{
  "n_layer": 10,
  "activation": "gelu",
  "norm_eps": 1e-05,
  "optimizer": "muon_variant",
  "steps": 8487
}
MLP neurons of a small language model. Each row is named by its layer, matrix (down: output weights) and neuron, and shows model dimensions 192-383. Each number is 500 + 50 x the weight over its row's rms, rounded and kept within 0 to 999. Numbers have three digits each.
A block is one neuron, or neurons of one layer that tend to fire together. After each block is what it responds to, as a language model described it from the Wikipedia text at the highest values.

L5.down1316:519481422485569539434560497532535594490462478553494540464496483591532493458593493565511524573599471567469504449483539505507538543413495467505484491503550520532485538441440485518440565507553436502434548498493490587480576510451531526412525532501590609446646569544518536603474415521549493494533454565510540476495517484485509557503462468547548454537491397449558466469595416464383477534454547561419550588444512412406571556547492461495542465510509500522467498513436573503528556545479490488485468507525492431547519471528431487455447550513434443506498580472538510422560552483492496588
L5.down1627:503526442468499524483478529445554583536539571411492553512591424491534584585492504491561472439606430460381522476452553387610472523427445440504544512536559598515488476509447438567433542444581542529499485374472647476380441577542526482519506503528520579423607500494466505535497454456464492469578612472586549539419519467499419550475507362553510486439530490471559552419458405560542546514491514425520591591543474505559499492588500501610487496514492559486461511542437525517476559528399406495458499431450490526547492491553474491466575436547415567442515525576494529489539524546491492458
L5.down1856:544538521555552555502481482518499465483556556493504456579484500483577548473523512500417469515548497486456531501504475594419542571500481487548544546431527527479534430440483462448431499557559546496485483528455482570480473561516451513404500448493566459482546551503539430560594509479496482520534506502493599477505470504435414573465534552578452509463501567531542553534483452499461525594504443506537521511470566554456513496391552574627503485501538466529523479414480477536497510561542480551461553503461462555469534551518506622571378552401500460468574465568468490508559487378544469489
L5.down2056:520576448562494471409562557554568504544457468492465529454459577452496509565613522460524560564483464514430463451467508474543584528487432502480506479546586507552559486555459524522508577579534463393465484453466499607541600504485548554474578475540575537550595468527464419484526555535545537425486580515597547497501470493537492547495593361537420579537453538464631477514446484479443516546472513432454497474600420420453521547511487519483714524492558413548522385533452468504547427529424599467497498450484470440522489460517595523446527483524495449552491466497520481535513591563480453465
Description: Fires on was, is, were right after a sentence's subject, before the predicate, as in "Philip was buried", "He was a"; also "and" joining second verbs.

L2.down1721:555483509512569487495598505488561458509528495568543442532532495534609540522536437508490485540477480470521537522508483435562459483437499432543492509451530514498523574551490562471483500467497494578424502442479463462526460454545465479406490465626553547583467457489471503435469541487475586496491413512477527497416551467492481582412628467408551557491524515594415476404543491428443508453493509536423498513495445463480490589430585366408456373456472579455564541385489557484414449454589556490522536470500461507552571561509609530468555430500521591492563427460480430439517494557494516541
Description: The main verb or first predicate token right after a sentence's subject, often opening a paragraph or section, such as is, has, are, lies, resides.

L6.down133:543521544538411558540489514516552532479510496539492520427434472462528519596505448459484576561506463495466526548523573507458497486458442555484531483513522459446443404461465387490546496562505422511483429466561485469476530561428440547535526452499451467531533516516534510582504424531590498524520505484614513513440502527476520512514514531469551451425498509452488453510379476467549505540450429507518410433486461523510493563545581527487440515521508444529460470469453429511490492506552388476524482398474446417384607484506437428436568497472522535525499486514518569571531581465519516517
L6.down198:545431555500476511538549475524548559561501467469530519435496513554504535464395553539522540534532488536446510420475417530520485497489437408543455445546397354519529450514491576424473447401471486412548532496569597470512473438551589494579371427516559510463408486405539523534580562364403423457456507480583493464491545435484471564547518462425568586535404420538515535504485481552518552589581481477509503562418439553432473606505476457459509524463461522434505513582486517517566538588388587488467452525449552476510496546450535426392470511483576599471522486527524498408420542473443510449
L6.down440:572529481546549484575476498444516596539524484547446492472446507507529470441470465502405476530577453481554558581473507506447470536507446507479506450484529438568437475531526480487548530440460395583481503533515458461435446508533491611441430436518584506459470436496539572498498484488557503562449425624450510485468488491545574597517522495440468489521491489413475452398352531461572573502541460568467564502551462501480482508561510467540554504533446397506582513408513541471446508547492409500566417441400515491477494518467520605530534529484462523453536487559498518519447538504498489411
L6.down671:563505423493522514459564584562654489460516528541464504493539437533555513485555527508507515559530454536470585418517515500469517523428419456575424425511598491482522526537522440414488524550487531384507534505554499663461578435465437491465512469583640537429583520498531452535527449455518436477524508568545542496519460524485446552522543452571507515463458456502510425504537491427428482572510453453490483497432559395485512478474516408495481553531533519635540544491452465498484479623411434447530477447535436496475529522451507480468377477479461502469538503447478509424563605516537460489
L6.down807:487484398438479548498524491440559485468515567520480505565405516459565528524479483553531463554464484474613485466521438545485507464576437470523491474422544491498510447511567491552566481490538583590501607482520571426421531497560504580437527500422480535537584506491505471536427528478349513522443484544520494430463489520361555452512458456511450451575483561501442414404588591548523610531564357493522460535433518454521465497482493522437396578474505551402464491506488484515445655560553491495485539448441494562588516473472441485505504475481507535502428534471585522462421486380442519533
L6.down889:560518588583460491456521564506552515536477566558439476493570493489533524622460535519530483574578463561602381457488541473491540418477449545515468543488519409480449526472506573587569584492499395542568519450561533495518461526585494524475534539492450504504525512478569519541462515423490438453451449450527491477532512501530534474511490488489457490568449562512508505472443552494430595541576425475459398479520505492569450512516560456580394507502507453480544463548542491464513544448507491508465574525515420390563547541412525525445478508468499521428496567490517565499399454531451481399
L6.down973:466512476578527513546561459477484470511502471467494382574477530593582431502531381500488485520519453464533475466554514421419539427442567522465561556508483419419449480462450513575436474462495391521560511541586475520486514598528529536532399519510436431518496499527521543558413477523486489548401501457481555361546505521457510428473471639479418360507446489538628453494446524555556494469481411540546529434520537644454466514567510506515396491565514504495577541411503389505446570563463487484556514514477437478448517482449564441417464529517464534463544491467521444524499532475542465479
L6.down1107:494535391419598551458544547490611548510545534529484490574556449514529482501538521514427519598564428516483570389410578470557513540460407423475520467454565528514466538460536513506449567453518488399427517506439527686495582527434559547374508514528474588545649547471519466533532471468532468491466524509570552541561503521521526500447488422568443423552514484450541424562560429492427452581520564495473470558483515472423555477565529499505525458409594501541480497551402560498514462535560485526529453490511494420461528478596519520504437521502459465517471498522583478579602549402525458580
L6.down1142:496469394503550535491563535504531470439551492479467537547447631576553469510430523528528413474498483494517507503502534391564501464497576397455555494426546525521569454625500464623517507624456448515544538487476518461538565568539597550514507458501417487562550515562524446469516536476486486589580440549408479503509488576516463550547458563500488527499539416553556519530587538577396524523444532494428566539495464548463440416495493567534490510516567445482545510417539513500437542476457517526517524472462552534461532399479504370467452588379494559427533558487462495437452546464576424589
L6.down1229:478555514588541580504571460492432485544479519471500486424592459497556461463440545592523466499518563583522583407430520406561526540434597465523497543589566543446527534442451568475411479586486467449456454479558496458480500507454536554422517471520425484584622491489455567477602524483562511488468463577427578534501462559554487467524556531538461442466465479469531476423523502422562476477484473561519506527356455556504501465506371575479484485495430519455514455496493438582602404568505469560502621439487445589520465495406516514456555520512435595493552559465539521532494542531545569452
L6.down1371:575602586529545482526533547447481511420541439529462412439485557454487492573477570437546467526479520505542530406465467487541509493458597512488496428410568475459519441507510538431544543481460565549478508502577537571446499493600500491512561474565570419501400490475525543476580439476589490476382548511553501540490592449554500365501518446530554559439428531530545455456509444544519447463457567507450530395497528507454460434480517476504447512451550522402432561509431478484540452529553533481495493507509511516548486493533452485498489421470625488475452471430479545540543462558530542394
L6.down1718:520465434531536602539470379569486554413595428491536568487477614485498469541538392466509464395487472525420537493510574559527434499462567474514448479507488540522508444527503408421530572524551562454532516498405540538500510530443488510533599535526502572532492574531484673429461512475561630494510496462484490543514527570470413482447473483461529448511543499487454451586576469514416466408470462458433462485468524517566494452490490473461485486469468550412453531558457614468506401621506585451490457432549581594448491444571522452551538458506476462479570434497498412512534467560516446510
L6.down1781:528530466496482487563574500495611498402502486510562473485539575472429569529513511539498434595531472497561474469540542443506570494521541423459497502538463388436486399527542610538400511477509455532469581510564431495492451592437484480458472444412498518506606439464580502550610540557537449421475528546420502543454501501506562487573522560453487496497485443548473450470476565545486538508446458510424545493427513497535468403493502509539544586500544531507515453510558510470576388496524492469493539479515360476505520502489567446423431353460491572535435548563533431504361433544510479449
L6.down1874:574478533463556451532424577503469473500512506597472455491531470541460578436470462460501489487601508411443430515518559509485536428467562540612465462525381519434510470547514546404478417582659514515487565497597458474485483490480605466500472470540455502507529508536541480618466451535481591596509489469492451410460536486516513448493540468532568551534537459453526449537449516499546535576491550413497515431513457597531485552509547569468537463518591476452531457513409440562489482500495476482493416529501536507426479485449426456470484511494413465527523490529430535489489472592514503478
L6.down1987:498552528479526499429506486466443456536502533513503408615510515453540513450562498489442479456599514456495532468442530476588513506555611492508546561472511519548496533480511468497552562387561435471443467563605478566530479428524491454428447528578511443567569536475575418510532509512485428446481455488472515598556407516461444523533438450462456459578510513491620516568482509518411499528521456567532471527457486476474526495527527509536464540480515482464519421479524417546472522542429486509485400431485503428511587635498517487520694521372398526445608546458515522441445510519491451514
L6.down2075:568634535481547542508595495559443443527537582508410455454475454481554509490526546478540484452431460462429479514440469562527536416551504493548435548485501538520511407551484573412554453480520441575461518519515483470437588469439494449430554513509478444451515563469528552452488483524668487416570510512355512468516522518540514547526543574474485474601483601489616467510434457527527575523535554500475526525526466478473523542509499517498427418501544561524502422568427550410548487511370372430460438541525531541491472503425452493485531477480618468525574451563467340438593509431590439547
Description: Main verb or auxiliary right after the sentence subject, mostly present-tense is, has, may, as in it is, he is best known, this book is.

L6.down5:463564480483542475461554481487483487551449558435527535459472563422547551419466502482544463459516486519507478492608569546481479517533506540547453481448385468439505519521474514430512431472566526489489586512455567460464414474411564449446472563525518515445529484537444511530478519509507476479496482512493478479431450455525459586432529430502565495468445411429511510507513451576586496509408492528452504514433503502452398503559397500502550529539529447538522513440495457452502411500528541500486519511552438518503452469607528453443471535480450567374572453568512508473549486500425552521
L6.down147:582482477499500585414587443497497495514485484417537515482469507510592432441435514512496482492502557516512432507435557408533479492488532569488447549516450652520511521478577502488557561482430579484472515508545521512626564487513443532478524474470460605559496567522521563441448472542486587475468423485426517563414545452494482511494485568547510445437421484446416504515467578393576517469480482545489510515548469542519427564470565482525447487501515526537485534503448501552567558503598520510563520488522568550495474493528524430487495583600492409456474426539507423458446515486612551501
L6.down154:537564515495473503503396553529501378465549449471397454412426543562587432512464501515458457518494530551397488534525492544424504524603568484488525451488554541465466609559498455440544480535512569445525464510512483554520498481523514517391470513486517561438508533488490595496457430512479607445486480477582525472543550504570428448409523448515445583521434545549585447543496485534425523514506413533453540550605400425525532474551518478474499476498437471443488543549518426525453506455423496423440544463452387486465574440558586482475463495493408425492497403574512589472512464529440462439
L6.down517:471545480507513453539453443489535561569399665484443507461459527490478479524483565414491431592453517512485589498581556527511591528451402495482453503498561460570543494440495527484501586570473542479555491502512469451527427452409450498474435416486542439562464487473532597490421465493493614491497570559487595509497525398491502508613539475512441560493573413560546532562464490520485514431582407558518426431453462441464661452537593460542428511495402542453412493452428474426382448537511569473532481461470444493473476494555392387408447472444466522449542506556428467612487452551457508555
L6.down926:412496423410561468528524501496501547440554614502476467587502529557476515508479538465416531447519594488419591439523476541481523528559566464506438398485475473490503514512547502400488523460522510531484575570478571531575522452497527490424491494472508624516522600406530417514482558500530542422516536431587473524423533529443444595497517574510567497428449515499561441494515436484528570596526589444538475362507546507481437565469599504536489416502515528398530509477566568541536449526415517501474508502519539456424523488477579455446501529505559453490583464543488487508439478498508428475
L6.down937:388491554496512573537457565474489448554573513476518476470529453556488495504467558466508504492488533532458455479450544538481502543574561483608503459405416448456510550507475492477532487465430518490519553481468517494470545651436490572531552561499431457465430505504457492644505541486601468434448487470440528519443518455539551506511536494553581596564422491491572437597472341496472504592473506555470496466462536396489562487501571461356534563588564446507467505503639478534566449545530533412557532475542491518548523542541488438487417473455490460504592529533513464448470539536513546526
L6.down1339:471487552494519430553442492410536479519496524440537513532427526557472475519535538577502498482497472543480516554456500449568503470482541489515476561557566542445495447535508481513540516597527537532595522538512486501466550532570436575401509500498438406492494356466520497528452450513421587599534588514426399518534455526583523469455526511413524410561437502451529500468471560613551535459566408555421425492505532449408546491509515622480503486518538561534482474518415437476502562574551540506558495577462483535538551519475416470415521459506536478437546458529483434518470553484546508566
L6.down1364:493403537467499484499484548419470531542512492431554465516489562472574511491523488491506454464550551545528547427433521513487421403509509444481537578437514558496558460557463391419541516445488412407501495473534537497524524554606566607400554486450545568495489508551473545532497492525523518490500567539465529516562501448513460561536451516536515457505517501449462431589396479543486490465500363485517622472547548506508598502423638564492500519386497497531586500528504437431520457632499347476474565503493536532451492551516517517638535548515487475544578514570623466434514391483481442486
L6.down1398:433494420500526496490438445548513606571487515566479558589508466466574503535517527508564534448463511417470546507424537478496525488411460570496447420521495452490526476407474535478475438479449542454425421484512491505522395504543492561482534448582507585513557535548419571557574440546525490448543379451583355555511478516530493402499468474510505459534481387455532522506499444548524473505457566541578418421587450474431530474497480496504406524439439504581554510507535508560520559483512481521439435535566535512532547466485485515572475440551520533445473520478539574539524484465444404411
L6.down1539:466489507443501491535436487452423509523468493580541501469557501484442576483438480580522467515529517645476463547480471426500468489451539467518554478565487466404439515532505470474636531552564551521587508464501427635425481468525552564471528479565530480435470483476496505578477497432461493459465493515528519521339489616501450430537502553584543500391430502465495554414459520494502493533508489416597540480556554480604530540510545491577612485524535481547564491406553515560572409578444528461461466491498537479482433478512429493520508593536521469545534546462425467531512438469475440497
L6.down1540:540582521505523453491485456489444479459530423439518492475473488467566546468381485546541528462461489472546491468522493434436525502455422502478384518564547594443480491433450505463451459421554453512528495580525481479551485467543563493574519421401438518465460551499540469537571541468472505433546515523494529508546565539423470537437512545528490524542494498481495423442523580498570518473457411395486537466516492481453556407502597463544529497594512557439524414447509482508535473456485423559534428435544577575581447421501503419492434539515582503513549498496473515410413487504418578578
L6.down1719:554488433433488587548575529617497468445572526479525525485581453442454491574565451429483547439448506544461498486516511557542443432487579540487486410578531419514524386439416501579468543480555526505560610572522468476474558450562369631530427525509479576444554474457547518498499429485492512542467549449533455435502500454451481497539566515522503526451469590486523456495610501455424419482515504500568573531493402512443543550460509598593467461514491506496440487460459460539383492500518474443618502562431512505582433378497481503499397451516570449530494410575516537500540381495416525464
L6.down1741:460448537460512505409330498429577551453492584482568473519480437507541544449528449515492535514425407583460465543445472476405544497423492475477576457529536553493567587574485473414552502528586556524498511439571483475499520517423581462422481585524594541495562471493535484478459443551540548457454528505476408573439423468452468505499519478554456496569451545456564551521474485477481505520460470535448397515489528552522486528481523478463527491443493551543417499429472516466464469431478427517432475559428535475508529524578505514588488521465511431552464427555435502512621477432551565516
L6.down1844:463455403527505426553575440487498507406424493448479501568545475538495525439511515542474592500543479545530474470505574476498516488504534504413520409496498470443499588438420575476519544429476475606511558484441404498493442525605541587445525505466542487428471455541497468518480546512538510446540536615544440507477578474471461482502490501483523463558437541553537441531538533547596445495477532487562420592445523522538456454526590502557433423469532408422504433420588514420532540406483484472468506505566529656534444464595467443576447519555473517416478506527532581438523510550522447412
L6.down1872:432496463527506479447434530512586552567459492517538453573427570534490492482445468413495507563448496501445534514499520538507521593548430482466474524480550519513477553522509441511459456611470499430601451481549465554494425473490567568431525552621536588532490530483474517493441548457418597527507541517558559585460544474520532530534487424542512529465556479469550524479470539593496571428484406519421405474610475546502522518499509480465489420592539518433465490447487573453392460490462525487485485502530539465549591558533506495409341395476469458534451495516483487487507602499559517489
L6.down2038:421496540548470491539505491556481535473499556519470522547501442445351429423502598578316430475476571477467542448505508417492625400400413551490499401505503584494508476497442423442518537471583376407467572495552484519468456485514460539472459447502516507443445422463467463509464435517521520504466513431484501431488490616480508475586413540414528577575551405464550503508471490422453558503479470484487469437476463509627507463458487516481440508657503497488506582446458385469505492489477447411538468533569476469502537555521512578522437471589552463511541533458522432463543521492512527477
Description: Fires on closing wiki heading markers (==, ===), opening quotes before song or episode titles, and name-initial pieces like Tr, Pr, Br, Gr.

L5.down976:541522565424452369433482442517501446409434536493546438499513502505467527444518587531487493570494555526469503513427421419396489505574470435486513465441575478510564522500503561508573566633522508432523502499506485501536560512473512538522491495555454468539443497460564498533502508529456494517400502581484566479528481488605530558463508514491499555423552507464467518493465544503531419444478491581497533427447427388475506530526477559508608518499559457543515438478539482462463595442445576598480531509511448533533458393602497493512503548457510520455477481436496469475457489505500572477
L5.down1685:508472389554508531534500449474562494499412474510360492576596504527551515549449533477641507510501554536479587531430528474542532603548451541559514442420546460482542633431547484505478501570489580568454584531507416521463527442541526517594456448418394453478477561560456649373477459494517543524442462454463521637523523475492509466491434493560510532416469470451485467487524551472511544426519509552468452444550515423530506508479577482487495485445493565481490494420594492445515483486526498544402433581448553533470451465432529543555504455455465587537485397495553427418517524527484497453
L5.down2123:612481524556396520523489544509580512480578469513512515490571490510535501514406486391514550520538451479461480559488468511562494507520505491425470472448523510445531479565544561564466527506474560539381519549458476475486542494491377507468414549537436495477480520494387446568496546482520545578376481509519419519573591476476524561548509517564521489442475535426504600519484510438475480506490530498534485513490429447545466596462454436383403410448538484420515485416458497534555532463487511477450466564530529536494488453475524467457483419441450476599406495508455480504535533492521453432
L5.down2192:588565434520458466546525542477519542525466489469566419415493472591583414435500570524473510476593497458603512487456520400468540463507555494597489564503487486457545418472527480511489490457616514574438498552449411498501525517585499424452570470501464440453464464528454429467530484535544461518442487519527456523426499557501476490480554489475478562508511529492509555524457463437559461479543451494372515514504437460509509452508411529566523532517490509525497440509476491418478469441549457444626439486440592475607445443459527527465514522443447511536454410564555383489423528574387510453
Description: Final tokens of place names, mostly the state or country after "City," or the second word of a multiword name (New York, United States, Quezon City, Los Angeles, California).

L5.down763:560482461503614545363575389507492472473460462590504474498439517603453454590430543487529566466382483490523489590446503424560505458491533501567526569472538477410547549444484502425463527526437550508542452494512596465466422528441600499588483446475591445510490434528433526508532600504570468500440488454504567525478478450523548520457526520389528537538515453508500475486486339507531547477461389521446471496446559560466435507458480528484543421507520457451550559441545503509525509533481514501466457568526487543394439506470479474481451531441482515475558428579472492405492457534514481526
L5.down1374:502435493587527436505565455484520567539567475431451530474582482480453561436527455408556540407438431485457509519532542462554461438434509583519514454507457449497496445505481359510492503488463562423559439532502491557489585503547586484436431416503447482600384493487484473527474499569572543489488544438461405466542460568530463516489490550508470453497515526517428381494462487531506434445568468563426584585419527486566533537565540484565520535532477551474538516481520524508387487557503542538580513483566522573477468574514511444455562464434606505510539557450618482552512422442509584510
L5.down1682:471434481476485457473552563476527426560460481505586461493446577468498565518409476445614481572537548456591511471473441507449436515443430489423573481471593399455474487427406479506541485442394574407508458552481544516446471447493575495450580464523416529482541500445592480489400539353509526528545517454472538487644535478482382520390454453485453418515501589462521519516467550518504493597423526520538467492458437516605486488473432408494556446608509469404450490607408562497562438438520493502412545471473447561459568419543463536480441563492440393535537469457532549558491583488516487550
L5.down1985:529546433499491519508393496470469511501465581510568447523501546503496566568444417613519578463397564539452621498464494559512487484596507498543542571421519621454450458523578552544477639532494499509497575515533545507532479447527537469479412482483463506390572565473519414431470556560486552482497518494512552399513487463435560450556509503501480562451559408495381524535538517495561577535512500537489454443531590551587528514464516534462409456510420495616490562412557526478475470485505407474529543488449577528512562521642429515416595567498451494483554424446501491525501513485530585423
Description: Closing === or == of section headings (Year-end charts, Career) and chart-table cells, plus mid-name word pieces and review-score numbers.

L2.down232:517493495553556430591503430479463473496511486501609517548486623549513383457521581526455490495566544535555517454434530578491434540597520462539521536488541504433476516574515664558520573569504503437530438532447557498527459513446505379498463505428522500442513579515493545500537590436485536424501454582483482508476434535548466481600505419556449457442517516509510447475524468549551465483495463514538476451395473490614484548474530489472502478513429432515412508497457545457500376451546448424616551479564430518502510618519461530565444511448453419572477452438415470491481546535456503548
Description: Final word-piece endings of Spanish, Italian and other Romance-style names and titles, such as -o, -a, -ica, -ín, often in lists and tables (Casa, Araújo, Martín).

L2.down369:437488461565441488485517469447479536507629522475434509534439585537480499482566501520439535378392575462586573501508420553519579527579496499483446526472497482420492521499587505573576487534549486472391503654565540476481480468496574523449563421496491511437531563506537552533526435463522542528515475623555402558478493495489453521472502548535473473556474522480498554495460410478463497423438539535589480465473517462430499496563493501479488523468487432460524417514495433515496518520402498609460520465512467466538523486606511543539523535511472485468545528566480446381503496461462489536
Description: Closing == or === markers that end Wikipedia section headings, such as Early life==, History ==, and Studio albums===, plus table divider rows and coordinate symbols.

L6.down92:521586558509524550487578526504485481511516486547550440482502421432474422449519480577502448408423474476369530567589474506504440567489566458495531476507450509425505528497447470523596567409540438525484596524475463479490487537564551460497480509473524528526428463422483477573490483588494522537452481562519541502480546555492498476500556537523472496527489505423473568546548512512493383542399438507496450560542505451500498466497464459574523480511486496614575598435480465489524480514476460538432561454545483547604469607484428448484567454513524482500564473565489486468385457559370500489
L6.down102:518499482422463462478544505519562606454587508568584409530445462564549524491497472520506585546476535440554603450565448534451495429547468522488551587511507481546473408478531508504458397526469500428501531589471611519483427478489476477467475424475616542531444518484585491511562462477538454478507536617569490539462533556492514524458498522440563413486564505515553438551505572600575486518522546475500433560506599470448433542537519483474504469532491427540483585472481506479495509393490520481552510487523528399593497502569520456478539436469459486544465557592489522511569477506628522506
L6.down279:572529452479527477535417414460509437448538367479609496455484553505450444510508586481500520492484561545520430449452421522542454530418526380462511547521558421444504446513535560351536398476440477458467545456398483490409523534485516476503469536573495457545480542603513571456487559557577539504456516507496448558459497460518451476581550492534466483567604641479590620528433447438434400450640551486460592464453562500495509575504535484513528484503498510614561523403533486475466510522557650550512587471529465509553529457583514435434483564501436474437499507532466475553477584516577513532
L6.down280:567462529502526469425459456521661536472466595489481465514473458572515499518446513481520555585494468491579505430454503546451471471448501517505498583531469580490523487501506555445475552567463457457550560541370466448495496529569472486471476362410441509433444539554420572564534528543463454528523427513587385655482416438456410602440485415541466521632548536483494478496572568550483547489516444494418487540530542505522395470551484459476565573494520523436497404520578527420503485467443455517437497452533550495530563583513526477477585465475487460441469603547531573437514507459540553468
L6.down488:498629474493483438385552543511461493485498508537572469539423557452514568462489451509532571510559461472537461502558439478530448392519493397521459473529462442619556409467466580459544477430494508547555541468351460482389514452554495551526524455502509540519468474539503585455522510443518536457482512449602470524452514502497509599585473513566476533411517543524522412416478525639508460495479538488488526611464452543511578522510486454522528419568466388465550475463580378551467556492427453518542547455575454443530502489494529537474512518505683436482489468579493469538509524533520504400
L6.down489:512545533516486488497603467573517452471548460585510422557503484507485470436542460524491434557427476590531478483500471453519570539524533520511501521536582393487464516466534510460482422519458474478573564532406543557538510532418438540529529478477464493535531518450484527472499478514559613484530521534545519539532491512576483368523553449470508647498474441427539477581507508523561535537462460504526576501517473386521560527530529600459478563545535474395513435477460513475509515576547578522488529491452516469583469443425513425542499589455491455535457524519465504499404473424422543554
L6.down777:573583471562468529411520589502418489485520440473406595511406452504472413545579526500536466471456462508497456425455549555469473495508552493538486531472519554483474461532506527490500402554493463377558605588525470474431481537445504460427507454497435518513460442600506369574586527464489528466513511525546423488417349550555464519538452538575511631505591478557462538489510535576485524588525480523446533529491497483522493527485529555486552595561413562547484487535502476450417485535400469487521490463462525507567560434535417491444553522482466543512564530501615473497542465495481499404
L6.down1056:447398489537451513535540523558543546575451431557477478487407439551446501531548501501415566520497597538548512442487441476516441458441525532533452504451435505560557518537496468458475433517448495555581481533408425500457502520371518432473504474487509461436412487529518507497533464420459455529457549445509406542516513487497550584443425544538446481595516492533446483485447490573525426440461580415545404588413490445478453527554482514483499509483409473477471560528560553416574481513557648470526511521430481467547514513534487562529576506492406521557454527490532451628429478535423537434
L6.down1065:501573495522492465499511605461486542501516525538532441529457502483431478563486544430450523467552543635546462455549476619465373511527548489536438566537413485495502549612565544516471534577472524476504521557437586432493459386425538452447473479476490498505472497497545546533481496507483471500405459522511510538545496545440459527464536463507396488497575530451620469524477443471460536506569478553535529498553546455541556535510555492539545518578558519465445454486466502475414487515546547435507495484427445506419578532538421542544500529539486540521415542433477550429593483454502561435
L6.down1126:465591454543520450511566438580515591463458488502564506487387420553514517355500488528514559506576441443508509518523465476441530477430453421491505436532498502488512468579387507457481557463499460511421417453425480486536572559537550497432536446531468535552541448503503508435503433467534518471508510481561474437519566473556433429537503458629590500456539483530437500404545393488503458539506524543563456493425670612492481583470607519516478436485456519449605544476554448455472596537472543447514515542503454466600420522565450495411586565523517496511523513622521559567485471540551498399
L6.down1255:447436613482488588498498495517476478432531416452483435476525425495393522430511512543555470555471568487507510423507569471447571483581539434515496547555544495446513465417537484497533520439465483533470519578437513565466496510482486494527515492633439424444600543515572546505520489545414499453553565526459534522494489455495505513457598480505475447516481472558487470460499440593496554466531508538406460477503481537517495427461545508477515516605605518440487489531529491435517490516477544549536429462506487512452461452585526415530438431551474461480388428553555415622444588519506461411
L6.down1362:668537461585506467437512432427469506528449429547497510524372451588501482394468528454511578614592507500474542420491474511486478558454533380520448513421530540497512543530418474478491555493449395464357529602483465470448487469424472511482584463545476476513494479516494490479536636509460604439528499536502453597424466559516500430507541496576588522562502508485482579495467492545597508563479502474449534579451498461513518476555457453515491529512491563542525492430609475490436574617407602507508607491453533471505519529547431521409552469550529458497561470506511416609455580481468527500
L6.down1729:490616422497467475570523585556539508543612510479441485516480586465443590410522435485478583561486538542475502480452572535537531528494531386433527496496564485471522431458545474439481464462481502456508517511472431558403591514503599554579504505474513566463507536504553516631465551535481542520509523578513569557466537516501501626514502499499453431553440475506449503448517490529430472478534521460473489517593506526506504470577468596426513511601564472425482415531492436510500444598442471438543499455483565491507521451551557465477501461565427494441454467582436461556455527493512515375
L6.down1814:502474414427415480399505516494508462484419513458629465522376559449479480534481642499475549448542438495557447422467499439416489518480510415532626455585464498503480495494472455475469519541547435497518484542425491496517516546459556464487502515504508511469417536532577541509643561539575537476559503540624474446479541565527507482543571559469518472489556527467368426366577470504564521545510463535485523381595425512499523514510668501587491560527504555479480492511369553488533500502559528482466545541501513521454515421546520478443571546466503504446548537541556397434500397541528573471
L6.down2027:599463439564485476459508524541477488441461527503468515470433458535461523534568574444506499405423435516449493506414448433448536466476517601507578487520520488526539454589536588489563504521547430490471518593470492548584491516436497532434490487551461471451514533553525566446517504460522515512500490451544498484480482580525506455527570422520496610537480473559422439378472476514457509546395540482424526538495527441486499483502540593480552608586524479504557551490428515510406536452506536516560506449537512418577448377513473481469465603428517491580517499542504436390499463388450480525
L6.down2164:517516438462623512419412534544538494557497552521444410408436568445508485476442454545516539420482482490544475429518497500503480534443568435444566503503491441525493358484462490401447542655557485423483551444502469567445499438504538521524564559484481460502432484550502414498498404504447445445487495514492489524479512450484529522472531445520465500443540475512421481551492660467430477585532548482529573541477466446526441516510524549488486508554535550506486512466485498499516526451501477541495442546431421464558547521506459531529524478456516575500522594536484531549534485494425533522
Description: Word-final subword pieces that finish a split proper name of a place or person, such as Burkina Fas-o, Mad-rid, Hitchc-ock, Pasad-ena.